Part of a small language model's weights.
Architecture: RMSNorm before each block, learned and rotary positions.
Training: 466M tokens, 7105 steps.
MLP neurons of a small language model. Each row is named by its layer, matrix (gate and up: input weights; down: output weights) and neuron, and shows model dimensions 80-207. Each number is 128 + 24 x the weight over its row's rms, rounded and kept within 0 to 255. Numbers have three digits each. A neuron's up and down rows have the sign that makes its largest values positive.
After each neuron's rows, "fires after" lists the tokens most often just before its 100 highest values on Wikipedia text that the model never trained on.

L5.gate1280:148103165119142098164151140104117158112140146076118091099158134148106122120096101150080067130129103107127146110167117130130142136117104107131144129101126105115130123114150112126127127084118147123112163122130156156107150160145119086089144151069134125144104129123121157172115131126145135103123098108137099128112133114116119143097135162141092160119106114138125114136128111106148162068154
L5.up1280:105127148118150151117098160078089134158150155124137142113149120129105103125157152092103154112163149121098197083098108127164100136121131092134141166180079116136142141156151146119130103137129129116141110106104107113143091082151132104147097095125083118114133150143178150133112141105118134131126128094099108125120129131092152130173106107150123131117113137116115110120156143151130105089100
L5.down1280:127099123118133134162102092122119179183101133141125144144114157157121121126118125113106125133093134149127128139150138129112109158104120140081131124081172091131141140132127130139141120148098135126094176140121125176132139113085128107062140169131127074162114111133103130123161109138121140120132143089130113114149115097162174092137072151119175133111106106102092135158144157125149106141142
fires after: "-", " \"", "\n", " (", " wood"

L10.gate920:151119090126140083121147176133145140127113121130097107128140101139115124107187074097073045141138111163125119137138114107114122138144118112153126145112177146139125103146099139135090108155115127119174104117110092120110126180114184100072119131126136118153155115097120091122153157133142092139123175104093146085121164129117140104147141113132097149145084147132090173162131125128131146092092
L10.up920:156090184153128104124142177094115158149133085143128153112106103106149142172144118152122121140126097133126162108140150097117119151130105136134111112132125115167091164109090133113116111085112168168138158108143122136142073144140098071133103190144108097114100164178126153095130094105113080122109111138156125168101125171163100125153125118122111101124134160132139158144165150132112131147175
L10.down920:140144109138154117107131199144158129145077157138124156135140085106143116119118065112093164136146128124144147096150149101129116109128119107090120169085169110149138143149150129117168122132103130144159119171144142165100126151150111094115127100133138141179134102167150141126139151122154025096134117119092152073072134161124160110122117139115123113122133133093108107106131148101125077139147
fires after: "\n", " on"

L10.gate754:134129148126104123112107135154128133121151110105144136125109127120165111143119170081118106117109124119131134145081119129115150128124130147135097093132162120130068146119165101101102138100142149158112120142112116113175122124124128116086126183150138160129132113142111093127123157133094146119138112121156103100124139147138133161117133065087131179129138111182135117162131141113083154101120
L10.up754:144114127106132131135132116153179110150120097132152130109127097161140119104134136121118120093158142126141124119105121077143121103163109181122100124092145121101110163112152151124134111133168140121113164095169104145121156180114141127133092095156126132155173125185135124174147120133112115101131124126130115137160109111153159086123148122112147148106118139162098130108136145130126118087135
L10.down754:147155153089112147178170133194155121143091146138203140133122149122104161114133156086121092135159115145108100105169103130110113118147136069126143183105157134161100121106143111110128128144174114161166115113140124155151181100110087109171133123109171098146156120129113095129120096123067125160150126112124135091147141168092131103112140124137186125109126099139117128088159147129098119166146
fires after: " the", " not", " with"

L10.gate208:119115121107133151098129106111149109121124148115098152163116138108125095132133122127076092099135138143135181173138127161113101134142105137131110160096125176137141128119138123138084093125134135076176147113113148170155157138149128101154115125137096125114099110186133134100126165149115120095102145117124155109131163148109126124150105075118126128062104105117087082104156106125123139138132
L10.up208:141125157089120138124095106140149093117120114104122104091092137079114120126124171124123142148133153134099117120120141119178107170135103167138140156167106151157153140114113177146078134138126158087151125096149134145161148126144122118154134141154101097142098112147136136151098153120119130130125170059151114148127095138178139117137091122161155145121148128128096136125142136104115148175091
L10.down208:133098098143138137129100158135148160102097099095144146139117101154103099150088139140116129125110125148134069130163113112156099112155173127103146125156118120102120104123123137141150128115137154124116113134122103122099132158111111143131165115152170111147096127125096122144142129121156056114138144129098157117094136119163114145109147158195142133176129111113171143146127102138170143095150
fires after: "\n", ".", " |"

L12.gate269:124110087160123145134140135118115127132116094109129181108107128144154122108151086163121103134139139157174135160192120140154113148132098127122131153144141112103159111073132115109128114119114150164143150138138137153133141119115125134125114154129128111162126066146117129133123162148142119128160157108085092107133105161129132138113102123125134137118157176128122106165129031111152128119096
L12.up269:125113093145113093084131120129124163142119130132161147112132105116136136151134094111103118116138097130162121137181166168135129087147127143114151144141143148136100116142110118123088080137158138153132153128126152142145143174126125126129089112159165133097107156107114129116114126135171102148122111125107117111111129160153106136108069150120148154132099186129103109160105126118171142125131
L12.down269:154107129211176153088128121092117120133145113150132114140122141110149135166140122091134123147154120159142081109121166132149124136110115125120105097135125146103144112139150156099144101089131131108071124124145200134091116127176103128148129140128137137128104135124068101143146131129177128146136127136152133113093145150134118123163136137118126141128112143157111159141131114128096169131162
fires after: "\n", "|", " |"

L3.gate16:151060138122175111106119079125123150137145108128088141131110101096122126150121106095110123109103167100120113105123092142105118093120132084094151127141103139119176159092131123142106122156131102118177145145097161093119145100183134094132145144176162132117116147126144099112122070145108115120132124096147158099133134134113125160139163138095094120123138100150130162136130161105127130099141
L3.up16:116151098191102102119129156122140106164134119077089126118122146063121123103115119136077133139147133120126169125125126150113130170153116115183153118143127132124118170137159135117110132152140124083114092078112133125151109130117161111085138135133116116160103086152098138139131087130126105089105135132071167132137159139154134107118128123143126120162131148107105173124131155122127110117085
L3.down16:126136164112143110098103187125118095149138127118082137128131086084161130112128105067118105080161140114142119142134114092137144089132101109160150118140141138098145153087129147136122128164103115111147126157115123135093109158118121127161119136128149074145110149167125106127119124154095044103121139085109147130150131131112116120159137164127125142170149102114183128094120135105158127142117
fires after: " United", " the", " Roman"

L12.gate443:102137205079117156142157077101115094140167129106157142141131154130111131105144149109102132125126130155163141121134138150112113108110103109096135111076155092110142114131170076112167113074152106141116108119109109099147133142101103109135094141160119136124115090163123128119139101114136129167128151174116116117139129104131134150119147146116130130128135167092127087142175100158138084083134
L12.up443:128146141151104066105117122098092132116101138130155111185158090098095107094085128138165125119147130104169047180103122121118131116122102106137134148117093097156163117177139150121162166152112152149138108121141122138155154159099135151146152135134088097091120141149110163111137119146106137149138098128147173133128108110166079099101146143147103126101121150131112171195129111123152141141064
L12.down443:143113128161171152118118164110162145128111133118091134132114106089164112150161118137169129118147135097101122164072164098127136123134132112140072110112133117148151112129160153097146131110110112131126122123155107155168116148125142155096098120103134122111108164102140109130164148196113130120147031138120137088159103122158119128091114153137138115113132177101095134115143137169115137097142
fires after: "|", "–", " |", " Shot", " not", " and"

L5.gate317:171108132146145116144154121154130098148131137130117115063118115080173122102141127145150107114129171122115147143127091127150123122151085118118142145161146089083113141104123135144109127112112117140135147162141124150186111115164173129142132110162132097138075127121131147182119117162144099162136176118117126095154132148132133148162109154125176122145118099131144114122095131101124148134100
L5.up317:124168145154150123122099108073120138112170131092131143155152102087106140172120161109106143151137150204161127149113096167107095127145126092116197136129168149095126121119127135083126126102131125091159115130139165114102074157092136085134119095131123147145113141169125106092111131156153124109095101097129139124178130160121162123117167127167128162100130115154108082111128168106138116077101
L5.down317:145114160122157109153139132121143076144147167112161129180140109116190085150114160112092110107094126113141101132159149139171124151110099074157141164112149112113141131106126143145128122157115176169097153122111125105108124141119126143121113099119150106179140131101103103112142116125157109106123140166131098095133104102082128098150122135115117092165134156124148165142114132145176079170125
fires after: " the", " United", "==", " Votes", " in", " "

L5.gate803:103114142157095100100112085128117119110095128147101102197117168134167099124132118116127104129126138155136138198103114132154168159121082145086119144139104111154111089119169154163114128104131149148081103090148126138128161099113163132106160133073098119147126150126128158122125135171065138153110124127095136125142144127106145097126108129154144124118128136127129129122100112103096106107087
L5.up803:126121113122105119109134097122110129106111083135114079134116147159142135150109106123135133091153147135097134142114088124128163150146107096099083110155083124124144124114155093167121130183153111146098107067108110130122153088134162122160160157100126107125149098138138123122157107090089144158142092143101141119135168106084107088126116116176144130104179168122098107120083135112108144102094
L5.down803:156132139091137108143180120123121149113124108149126105118102203193110137165168107153104116076133084133097147090102125102134081124140090100115099143112144128127134137152118065141132139132125097147112137155102120154112138127124137130115116152138118109109113143126141135122137128118128156161129105159117152140142116114120143142112121127118103153125205153110107099103124126119082144129142
fires after: " |", " =", "\n", ";"

L12.gate435:151120151070101121090140120142110119168065138148121094128124127168125115170153130138100086126109149166128148117122129109102130153094133144092110095104198147127185095108105150122140143104104176161158096089137117126101119161137118136128117091099117118130125115124139116156147144087144125126140150132054128126155137124160126128152122111146161113115142116131126082132125076086120067134095
L12.up435:157122130161137140129117150133144161148154126101134114104125136170113118146123155127179170147115127097148139092142133176144076108138126101155124125153124136081156147154145161127126119129161130151106147109112143076157156121161121138135141075173143133132124153127119153120141150155116112121165096088130129138124140103134101100136120154166135158139114098135105138146127128153106132124115
L12.down435:134166113142100138096171123124141117099141162113116128085147151102140131109126112144135114136143129139130097146102144101121144098156111121157104129129140112100142148095166126114141173133127157135147151131134091138143137146127125137129127158117097188101164101109095143161102116156128134086157139121128139120162126178121095136100143114131114101153112106143108126131112136109148134136104
fires after: " |", "|"

L5.gate812:112110170105154141123126141104106130163161120127139097107151121096090150098170144104131153115127136138125129164148084112163100109161154175136135150123167156112118120157090143115045102112148179079143167086093107154137133115107129145113090140135125131154138153123177131145105145136163132129123139073102092150129098141152125144129092097096090135075125127130118108153121110140141155127137
L5.up812:139134135107174128099172107084145177107164148132136138098113084127082159119167123152121136125131107102156107132142126099201097127125136127139146138138068108115099111140100101157116137120133117111102138061124146103158128134129171136106153097157134154127161127146142119119091144124125118139170148134122161124120138082153131131112103148120135156124144122143140156115132141106132123113118
L5.down812:127116116160101134152116178174168140109120133164144137157134162127137089102130135157138090134129120154113111121135142096131141134084137151122155105116098111091099141133159154157161122149128088187119096154098130128116138104148104110157144155152190095118108122098137147133154090086123201140152119138097111099145114116145125107104141157176114172175117100146096129092131146163115147147149
fires after: " (", " ", "-", ":", "(", "\n"

L10.gate990:147144157184106152128122102121108105088119126180124122120097146102125155094096176152122123125128139126149094135149075116142107175152107102089139124127095115091131150132079168211120113132128145145106100130143161112121135152151180105140104103108142138174085120181134153155139118129113113145121152122104150176140131133134110136166096121120123145132110120125093104121113143122154130125099
L10.up990:157147127124143154127153118064158163106123140097136162133129092115142107187094131148106131069137115079128129100145122137137111137153142178097128120159127143133112152092138101157146125123189111103170087106173131123131121137137158092116107148141145128151128157183157129108110172136162097136121167101102138097115104146100143151136121126133160146115107151136127145113123109086114109137119
L10.down990:129142133128135143122088140121101146096146117167114126144133186116145166160152084116091160156124115136108157150136107135110106104175131131112123125130116104129124118104097156132118163124125163146135143127157140167109105093140136088127146087120125102150160166158136192103106131095081221121128094108139167127102112092115103116136109154153131144106117160101131133112148142127106119171108
fires after: ".", "–"

L12.gate1010:138090096088151093144108133156066116129151141094117146115132165162104157127151090134163105106146114144154114148165157140152119130105182147133159112094142103111126129091132122141113109088105105108138137132125164146159152135141148132090164129090132124140183127117171143154130155126167124182135127090137096142147107145105147147115091131145144120110125094118128121110130069167155107121141
L12.up1010:146114132124137164150122101103119159117120125105178147110134096105132138107117100172141124110154159116138122119100105090100157128143114117138117140109134109094111139144093092116115151115144139134088097136131120148088135084157115135159108133106097125166134092137170145100161126123130117162155069100082151162145132151129119104141128162101116122109119112105110156145124146127093107070198
L12.down1010:170127161145137124107117111121138118157132100127134133169128136112107038175108094084121119109134141137108121118125132113172138107096143130131135125145121126148124178120108135137153148072123102143102124176159100126094117095156123124132158104111088106142117145109143177145147112126134199091146132166155110108113088130147084096126115108151103114132093167083150141106148132070119127088168
fires after: " (", "\n", " \"", " |"

L9.gate658:109115169150181140146140152107149116137110135132123132134135108171149121114174123074130111121141104144157136153098106125168079108115148168156111146108113085099121165112095137100091128076098158115126103101114110111125142135151105100093148100106124137101138157154132165124155151143138114120122147099179118147135102131149134145170116118106084157069109131110108135086124118132157155152116
L9.up658:101109099163120079126121101117113149154148154109122136152130112143134151116124149117138111133152111131090118163130134109076100111147156148144139145126088129153167131143122157166097116106102186138160143166132138114078139151107162162108149162174110113099129102128122118079096116138173085143105127123167165137140145139119116087159149151138142084107105133123111081135100117147183130111144
L9.down658:125165120098127093122109213149113142156164112134156116118132098121123099166063168122095154111160139094115108128156143106157152167141103147121146115098135149088106070155107094132175087141162116139165113116108150166132128198182179134110118167129154090098117104123123152119171136106129072116136140148110143133132118139112120102093091136121124160117108080124097161115105145123127128127140
fires after: "\n", " v", "r"

L3.gate470:131130188123106141098150102135155106117104161143121128144129126121122120100124106121140137117131131138137129202152122154180108105133154126082147185113130139108144174131131155130096119134141179110136115136121122123152121090125115154105087141127124134112163099153168181104169113155087125112109167062118155157154166145113114071106106086116117117092061119119093112151130120129122101106105
L3.up470:159166111072160132130114157077117112122127115141162141100158119187116122100097149138121112114124122104126131096116139147140120135124114133126100096124161141081137127117149104156182125112137139120121108080107085160129123094131121137161137115111162119087160145133152093127151161124160117146113144124099164121135104102126154121175109151147129124154107112138126102157145137105133103128119
L3.down470:115161133120154146118121149102120134114136135130138144115166175133113140095129118116128122125080111108168151135140140132079103149115113143079092135142156150080163112132137146120120086132126113084126146088125128127121105110134124113121100100046135125100126160113134113117135130155114173146147144101115141113133074139091116157126144178113116110148096135159138085153153158151131124149140
fires after: " |", " 0", " "

L10.gate1263:162096163131161135147126122110117086119092135128095101124119127137127115089102099159124121137139148191151182163135122148135128164113127132159172127104119104098128145117135139139133105124142117164101152165154127082110092133105087115128135177100141156104153132143132159160097129089094151088115146105118126088121109147146162130073128121097089132105170122105141168142110134116138164098137
L10.up1263:104107127117143126153132119130134095116129105140157124166115096093159130086115110152130109125134150113129150119136095129128177121142118143123108142137139071111120109091120146101164136121128136130119129141146138117163108089106109116129108118132103121144108126134101128109126123101113135106098125086109105152117178095106166131155108095114132090154134131096136107138145108097140095150121
L10.down1263:138120132094132131120145122113119134142112136176125152140118105101117112092138124163136134080132092104131104126138166127098115116151136172148128154123147147062167108125151116127128114151092151138112108126166117124175144106111114122070123142107134084119127152134130149157109117141138028099129099147111153122132134105121097117180137098142126127134110094075127091086129128122100132127104
fires after: " |", "|", " ", " %"

L5.gate258:100084123186086128103153129102128107121145148094135121188122157155162121102146115131156098182177142144087134158080119096173132156129104163110098131157124075146126108121164108159102156110116112127135090135147108130154153098076128138136139137093110149118145142169099120171121134118093150143108120117149156116119186109099090107162089122159120113113092121129112133122106174128096133141132
L5.up258:129132093160084162101109136133145152102112091121143114138130162177143156127116100138142150145155129138056139127123119113145136147152104117131071121149126140144142137118121099137110138135133120146142095135126109142121143125094127130180140128110078106090149137130099099153140139111114136148153151105110172122128134101086094128161111149148127098092154139124115123123146158122082129151118
L5.down258:109146099075126153143146159149114154111114147139110113103137182178112116147107104147145137119143113105080177110134120130095080128157118131124127139103160140117097124169109130138127120125080120135115117156101099160113175126108172132138160142123133101122124155114150097128112173126139135181138125118132143127147089128083142117179135132057107107093133143139096108115096080117058143122133
fires after: " |"

L12.gate1125:127134130144119168145140079143121114124111153130148110170132105122117128116114146106109137182126115134107174119104114117170121142103115128091125179137099128109089127125141160105055089083134116126151066105151119106116101099108130173135131143153124161158121119131146130163179126173126127105117137122109134115128148137135147143125108147155152125124133136155119123127108141149147164124129
L12.up1125:136130114103127127085128113125182109113129112177120159130143110103098089129149160105121087107180145108082084129126170096140127140085108159125120097111131152134072108117109160119159103163115136120158115145149104118143159143147130154158154126160130083110154157111131143111131155155103111135129094128075135111132172106120110123112097126167085094138106067147085160134158125146132067125132
L12.down1125:128128095093116145122130094163155066124125109163138145153101153106118105101106135107125134146128145080126119121126141143138091134115113119148115126142152100150126159177127138119123103126137167132138146114104108108143144106092117117116118138175174100132121122133160104174110162113088109143149182167118111122110128112097159117125134107146175116153118162146164105129137095092117098152110
fires after: "==", "\n", "===", " |"

L3.gate693:110135131145132130132188093076139132148159193134127152101121163113107115089162111128130140125158133144119160182125124121146167113088141122135135114113157113118144147134133146131087104081156116146123116103125181117170115123104112127117140138124111148138131128121122122102150117150113180169125120098094125151126137105143119073140130129164124120097087145145112119143145136142078104140116
L3.up693:123089134105154134127163112103126119115168144158126146091117116174144107131116078165119163099169097111099149136131126124093171115103153124162110115150145124119167143109102122155094129152149083125138104112102179111121113119109127147131132161123113118164115127121150132104146104109110119143140127127123177166126122115117121084129119106144085093094155173135143147134079159132112110142084
L3.down693:130131116115178156132120105113115133107149112126139137133109132155109128130138142147087157135126138117055145113147130088097135119117120109135116104134132151126110140114130128134130119163151107121136126130112134158146128118122133149153134139127151091121132144101131121137159111103141000122153147103112164147135131122138138105140118146145137123132195159130122139167089133101119123127109
fires after: "\n", "-", " |", "C"

L5.gate147:130130168141090147143131093101159122109113134132157096089095160131089106144122166138082128151120092163134135096135102124144113139125140119093170136148106109118096129129146119054086120118101140160132120116095138086155115130133176147159085088177121103121116136125126143111116102122101156147119135096130121120140176143098139175112131112081127149092088089144168137143138135170090158148174
L5.up147:142155151163135192159112116119152146101132141117148084107085146136089127130150154139084140107109118129106135125140099123095133141132166145152111104147113143110128094137131122093114084118121156093128119130141093099111121114143162152117129130148173130118149098091140124112103082125109135122129115102133075130114153162128166167125117104126128168118151123125111088132151132185130123137168
L5.down147:158140089163147119147088071080121188109138110157120154128113129113142121122141133141171148113147124125114117104138114112120162128106127143106156125111161142124113114091158132090133086122166140140126089137117109178136160100128116215133159142138162168102115110103130107113048135075101255123112139133110114134104119097115100118105152111156114134123158166118172115073111101129124142142152
fires after: " (", "-", "–", "\n", " \""

L12.gate571:124101163109098140116136113097145123130148122143113096185134136076085088097153161110091115128120132146128144179137118163156148109159142075123140165100130146119128134119104153085132131134127136131165137133100131078179153146152143140112111153135113139151116131114137134088167164144090161135149135142157098132117160147153094106080114108130142156138108129127131120155147117093116125118139
L12.up571:113062147111115138111095156136121133107116093159103112146123113116118114115106162159079138090170128099149151178126115158125116133164141101138134115142144132113116153117156152113131125109157106164123163174149123111148137146135148155138118147166122137161103116151141183109103123129117114100159132119155126104105126105196118139088136099097157128158149106150124122181106124097134140117122
L12.down571:092132107091163131155114096160185143148127132095120130138126132135118115149117104146142126099138097122129137156113130119130111123121096119143120131145139114074103091122136172122123114152121165182141151101123105111130142145143121138109104106155140135117137116116160173156128140172156136106144131083152114118135109161122166162104129134152157146183181101082193136143109133145169109131117
fires after: "===", "|", "==", " |"

L9.gate674:142141128103151150074154099089132141147121088140119117169110125098106144121166091122131078124126147133104127141123117167126131094137111134134115139147132123111102148110129111158066121121117151117131095160103152145113110157147141150173078130151108112108112114088162119136165142149147136149072152089122122152132139158136088104130155107125068147113120118127085107106114157121119116129099
L9.up674:154121113154131119133144108105128093164084150126144139108106152131124102105167101106101123133100092129123129117139077083119120160158122153139123174140122106107110149075161133118086165091112125154100085160127159138151137101167147129102119069114119149090127152151138107096144158110089136098092129136113119110157115152137111098137079119117151142132108166119141118113115114109086184174129
L9.down674:171103141110141087108078120097138123160120171121096113110094065129087081092106098103142117113111126176138153116111158154118149139188123141111155147135107104146092134155103126126150140143119126107145137131127129093131114146094084171182183111163132112139117124108112130147130134097146087129122153120174135121086172135104173082125133128122142121127145152091154171095119119122151100133112
fires after: "\n"

L10.gate354:128144143128127144097098117119152131081136117139145104117125158091163125136160155137151107161139108116084114107131195110145131081155131109148175093156126136126105127186155101132122107144161120135145098130100139126151135123063135102124108104126114170176100134113112090124133157192116174141084137153140121119127148166080138102141125171163123135115102126136116133156122122142107151121137
L10.up354:128098079136180146129109122121164134092126104090156134150135143169124125144116147099095113132148098147127164137139130104139128126074167116140095129106129109135110130109146114090111092174170152094088157139132093126087115168161111116086164111115157142137195124133103112118121133149095160134161127181119127144106135109121085154116129088077114149101185128090154104133108132130130183143139
L10.down354:089142105083152131156157158096126125088133138152147138113203140102148137118114136140102111136148115145102108128147117116131120111090093088131117142154132116126090117086117077158146117142144134145122116095148147142110107114111123123153121131126137145121141110093113128129117113154140121161126151130105158144105154141146136142140102147137113155135122117154106146109137150099142145159122
fires after: "==", " the", " In"

L5.gate646:162095125183126080111110117135088170140108149157117093105124104164158128117111103071092104118128116144099135202138155155129128151111149125132181138159138143151107111113141141141075118115138144128074179135177155148112117100123107108101111129099119126111093177105130141125101130146142129090090122105098138172123127146126160132142070126101117140122102091130155090139143135145127130140140
L5.up646:172105110139148132092120128091105186106120120136152134148120164131154116100116099130121127099127116151091156117105128115137085163115098139116099101156129163100153108134120148131094155147103139124124159130159124121101138151116115139108114141119134190163141131139120131116181130094120162120154145100069126089124149137118137133173102105116109098110113134149099128142115144150120100093153
L5.down646:132159125085140215125124068086134114122134116118156182166137169133138123128116125118118142152141130170143124066098107101121112124113133135164070165101128097142145110130104136136120156150106107118112127115156071134141122131126138148117094143129113125147148153180098102128179112128072248121158150119148140147112186143094110116127134146129125105128127140148159124139124158117120119103167
fires after: "-", " (", " \"", ".", "R"

L5.gate1334:128136133151154107106129141117134148096082133142166149131113161091100141102145132100108105187151103131155150126122152130105127090110151127117096143117164152133134095146142107114128106123144137091136119123115085094117103172112133111110087117129092139144186128103136170089129099109129138139112187122114089137125158145084174139146124101132116152133104084097127149132152129157103119116143
L5.up1334:128140115102116118126165076111142105128089166096137137114129125177094104121133130108111150108087118086151164104097088141130113124090126162124071141160109097122105113125129153129108145149125115137103103124143094090121137154135169100156095120144106109163144175128142175120089124131176119120150177157143129113144148181119120119117144114137135111132133127159172129134127140114106121152159
L5.down1334:144148109107086155113105079153158121085126100136166155164146142110110160147102140132125147166135130122141155157103139137123128127114110105138124137132140102138126114120131181081131133116173126129132117074092129169152089144133201113105113106135119136098145083130129102090094138100110141148118112125136132127121156108116122124159134143131114157109141138195168084133124120106124112118138
fires after: " (", "(", "-"

L10.gate859:153132146126113139130141137113149134146097110123093167107129143134138144067128118155121135130129122130132170148144124097146142126135140154128150133153127134113139145077143141124117147067131127115126122136158152131145159089122126126122106127118084141097164108126097159168127115167162135141125096129137118140115104094134123174113135105085126139130107128132120110110182117115116135117109
L10.up859:153121120134063128157112200118161135154097123078114169165171135144107109074123104114140132154100104102126148152158165102097166146157101138095171094162157118118181106106129148097125127135179123126160127158180137144131127108142123123140105128102116115109147169122131155146131131133144117145138126108162174100127089124111124179162178133128142110152091135123108133149140117113128132181129
L10.down859:128122133105106115107147198111131139110133079168140149142145158120111120110107111129144123161106132156110069108150146126113132111136107124139091139132164100118140122128165148133149159129124138160125101105155138149123128090129129158119098118115122082129131150133159126105184174151126081131155154128131138136146127090104135122148152092120152146130140127102166128147097124177148071131141
fires after: " |", " ", " of", " the"

L9.gate1009:130116107179129112100137112128117153127116150123116153114120117150137128104135154162162146095135149170106137108157092128159097102107141134099177180140129128163148154171161142154094131081100149103174089144117142118171111107129099143121119140169119096135103124143139143122140134138076133171125134128088112136150089121108147072120122087135141149107122136113098112132140125134122093075130
L9.up1009:136101106120155112120097092100091120125106110101156118128118152134115124156190123130107110126124149154126132112162143104120119094097149109145141176101139125141153142154107098151152124113135173088129136108117095156162126137156148140134111159142139142098123098136157125107154122076100143106110111168087090124120107128156130114132131113094128132133107120149124144114111099113124137128177
L9.down1009:107138138110167142180153104126137133138140164139135110144159151110142108180081131131111120168140120119101109106112089121128146106145137126122165124150166143123125140153109149147159134105145125088127113138116133130143119149108129108115110135128098198075133156137141138144175153158135255144128113106116130104127135136165135095089140126133126128160106119120085130108132137153160161132121
fires after: ",", " 1", " |", " 2", " 0", " ("

L10.gate912:114112156146144155107135142168106108118092106113158163173155108126108106145141143136071117163121141149117138152078149137139121095133152089139120149125119147118114154135116151155126126108120121142121146129111140126118112125104099151127153074169152123158110114115126148158139125132132141108099153086150104097104164146110143137141131108111114126142110066119108160099141128090093138063091
L10.up912:117139148106116128196145130150155152096115110091142117159117118095134138145098140124135124075169126087113137145140136155178120106114165129134134138136139164140086120138097130100124120123149106110151136141156129145150130140151139135154090161137142138168104085076109160117124115136100131118134107145113116063135123118129152147097131109104106097140113110156101114119165103178106084117163
L10.down912:141104171090155132140097154154150140118101155144108104127169116126093129162115176102161117153115064096109136165111131094103090113107136116134087119152069143145110081103117155122135077137117105131145163153158105165138131093103107161132120143156117139092137114094121130127110166135160077101090118147117158120150132127166119109156140111175158148145084146117163123154137146163130119129121
fires after: "==", "===", "-", " ", " |", " its"

L3.gate810:114095137125142155122091148106119198095127091149148077090089111142107148163173180166140144151167127130160099122069085123147101138190159121099125154159125146139121123166110127179141127099129141101138115141140090127168099140099132096118124131110162094148105149118138141108098125150148131086097140129121116191157168106134107149142116089147158182101115081153099129117158139135115164112157
L3.up810:141091124142135130141172121106096144103178151194158114126069112146133116110100161144090108138126118103151107108123127136169145126110104095124138158142074100130137166140156106163147152134139119139101091149164130152163125123090116115146176129143215118172126140121143147129095141120120130109113151122134086133170128115099150141128093102131135120097157147103136111140131152134140170136113
L3.down810:154116123100125116115162128135135143097155146152125128100124255109122122114139131135151163103089089112125113105143151128101114123141135132140125135157128128086132129085140101112154147100141135144108116072120117132128128127153121147177106111099132121115129142120129130090116144155132255085109160126116135109135110128153134165100129140111127120125144138112113155142154126130133127176150
fires after: "\n", "–", "18", " $", ".", "P"

L10.gate580:153142149134120155143157147126116146185135099116117086138104138143111113102150112149109128086110157107152112143086140136143099153139151129118102141119132109145121128102094106122121107095107116150163104122139149114161153142135117072100063126129153107120143142149102109116143124120133116150168106140139132136132125144134085128123153100107113159099099133108100150089135097088114129121132
L10.up580:141125068123159150111123126144135086103119111082081156143143100086102133162148101118112136124133110106153153119175132136079108179080155117167115120123130135104145137162167107150096112163148121092118115126092141135134109148093129157140136144143122143112096096155183115204125129141123116146130115135125112137084130132131128099155084135146167146110133132146121135208109144100150160098134
L10.down580:119141105163101092132106162108137110194105123154127141111080087127118131138140125116143157109179119089097137131146086127124092124174165124091159147088156140155129115108105114120132119103152149143131107139118141141166155143193177136097157123133137087103134095125130128136134110155156114135170140118115134108107160095119080134092101112131129125179130129117105155132127137138113135127106
fires after: "\n", " of", " in", ","

L5.gate1142:123148127153137129120135108126102100142155071072166152142113131116142138123145131113149077110135099120128114130162124128201098156094151128132131165112097159138119083151129115130095140107132142130148142101141096104121147153113120184169097113140085140132114116110138132108099133161094127132145085129117129108086138137163167095131124115092081119134116165146119110156138106139136132117113
L5.up1142:135119107124120136138131132155107133108108135121134163129129095087128140074124151123113154149126102065111135134124170145102117162106137107156068097157126139094160157128186137135130149133140115140046155164143124082117189165148110143147123138133146143159131128117110108090144122159115118098087065127102138077087130118130134085092112170164122089162088130152130126129155135146098141068136
L5.down1142:130117136129129123117134146145137121138110101128153154137070125113184160149142101116105101137100140157109145095110165142155051132120140111130138135116132138132173145150079134180128136097134127108112157089130108095153134106083128130149143118125129076146129131109144130165135111112103094156082102129134153122138140143153093134104125131103116159144138133086109118177140114093091099137084
fires after: " (", " \"", " |", " m", " R"

L9.gate1276:115092149137125145139148133118131113098129150108112128135098148094186109138191135122172124100113136130140173148120135144110114098089115164134136093140132154120154172092121153151121147063126115140130135129131120110134170126155150130142108131148101114129136126169143127149152149170121133112129091120111108085141118103115154149130121128101129158100139144171097100132138139098097088091109
L9.up1276:153112133105108112147164070185141154159119120123128160127139121111145131105137137083066108146138125136113135157089107129122118159145142125163153121125122118125095152142139159143081143117118124129124118088114107116136159163107132132134099139133103138147130158136154069163154107150125121188123126123107184125150124120124124101138145143124098102114175114119173107120117150125185136134126
L9.down1276:119123104154122130110208144148099148134165126183119112149127122118118129168095124111143140148109112127121161133129146097121066082138147149106138112140130158123125111121100126157138115122081063130157155138145142135088159147149152102105165099173107095148134118123126097123121144121144110152123108122126170111127153092118145119123064085126169189146139092143148142079119092098149153162098
fires after: "\n", ".", " inc", "|"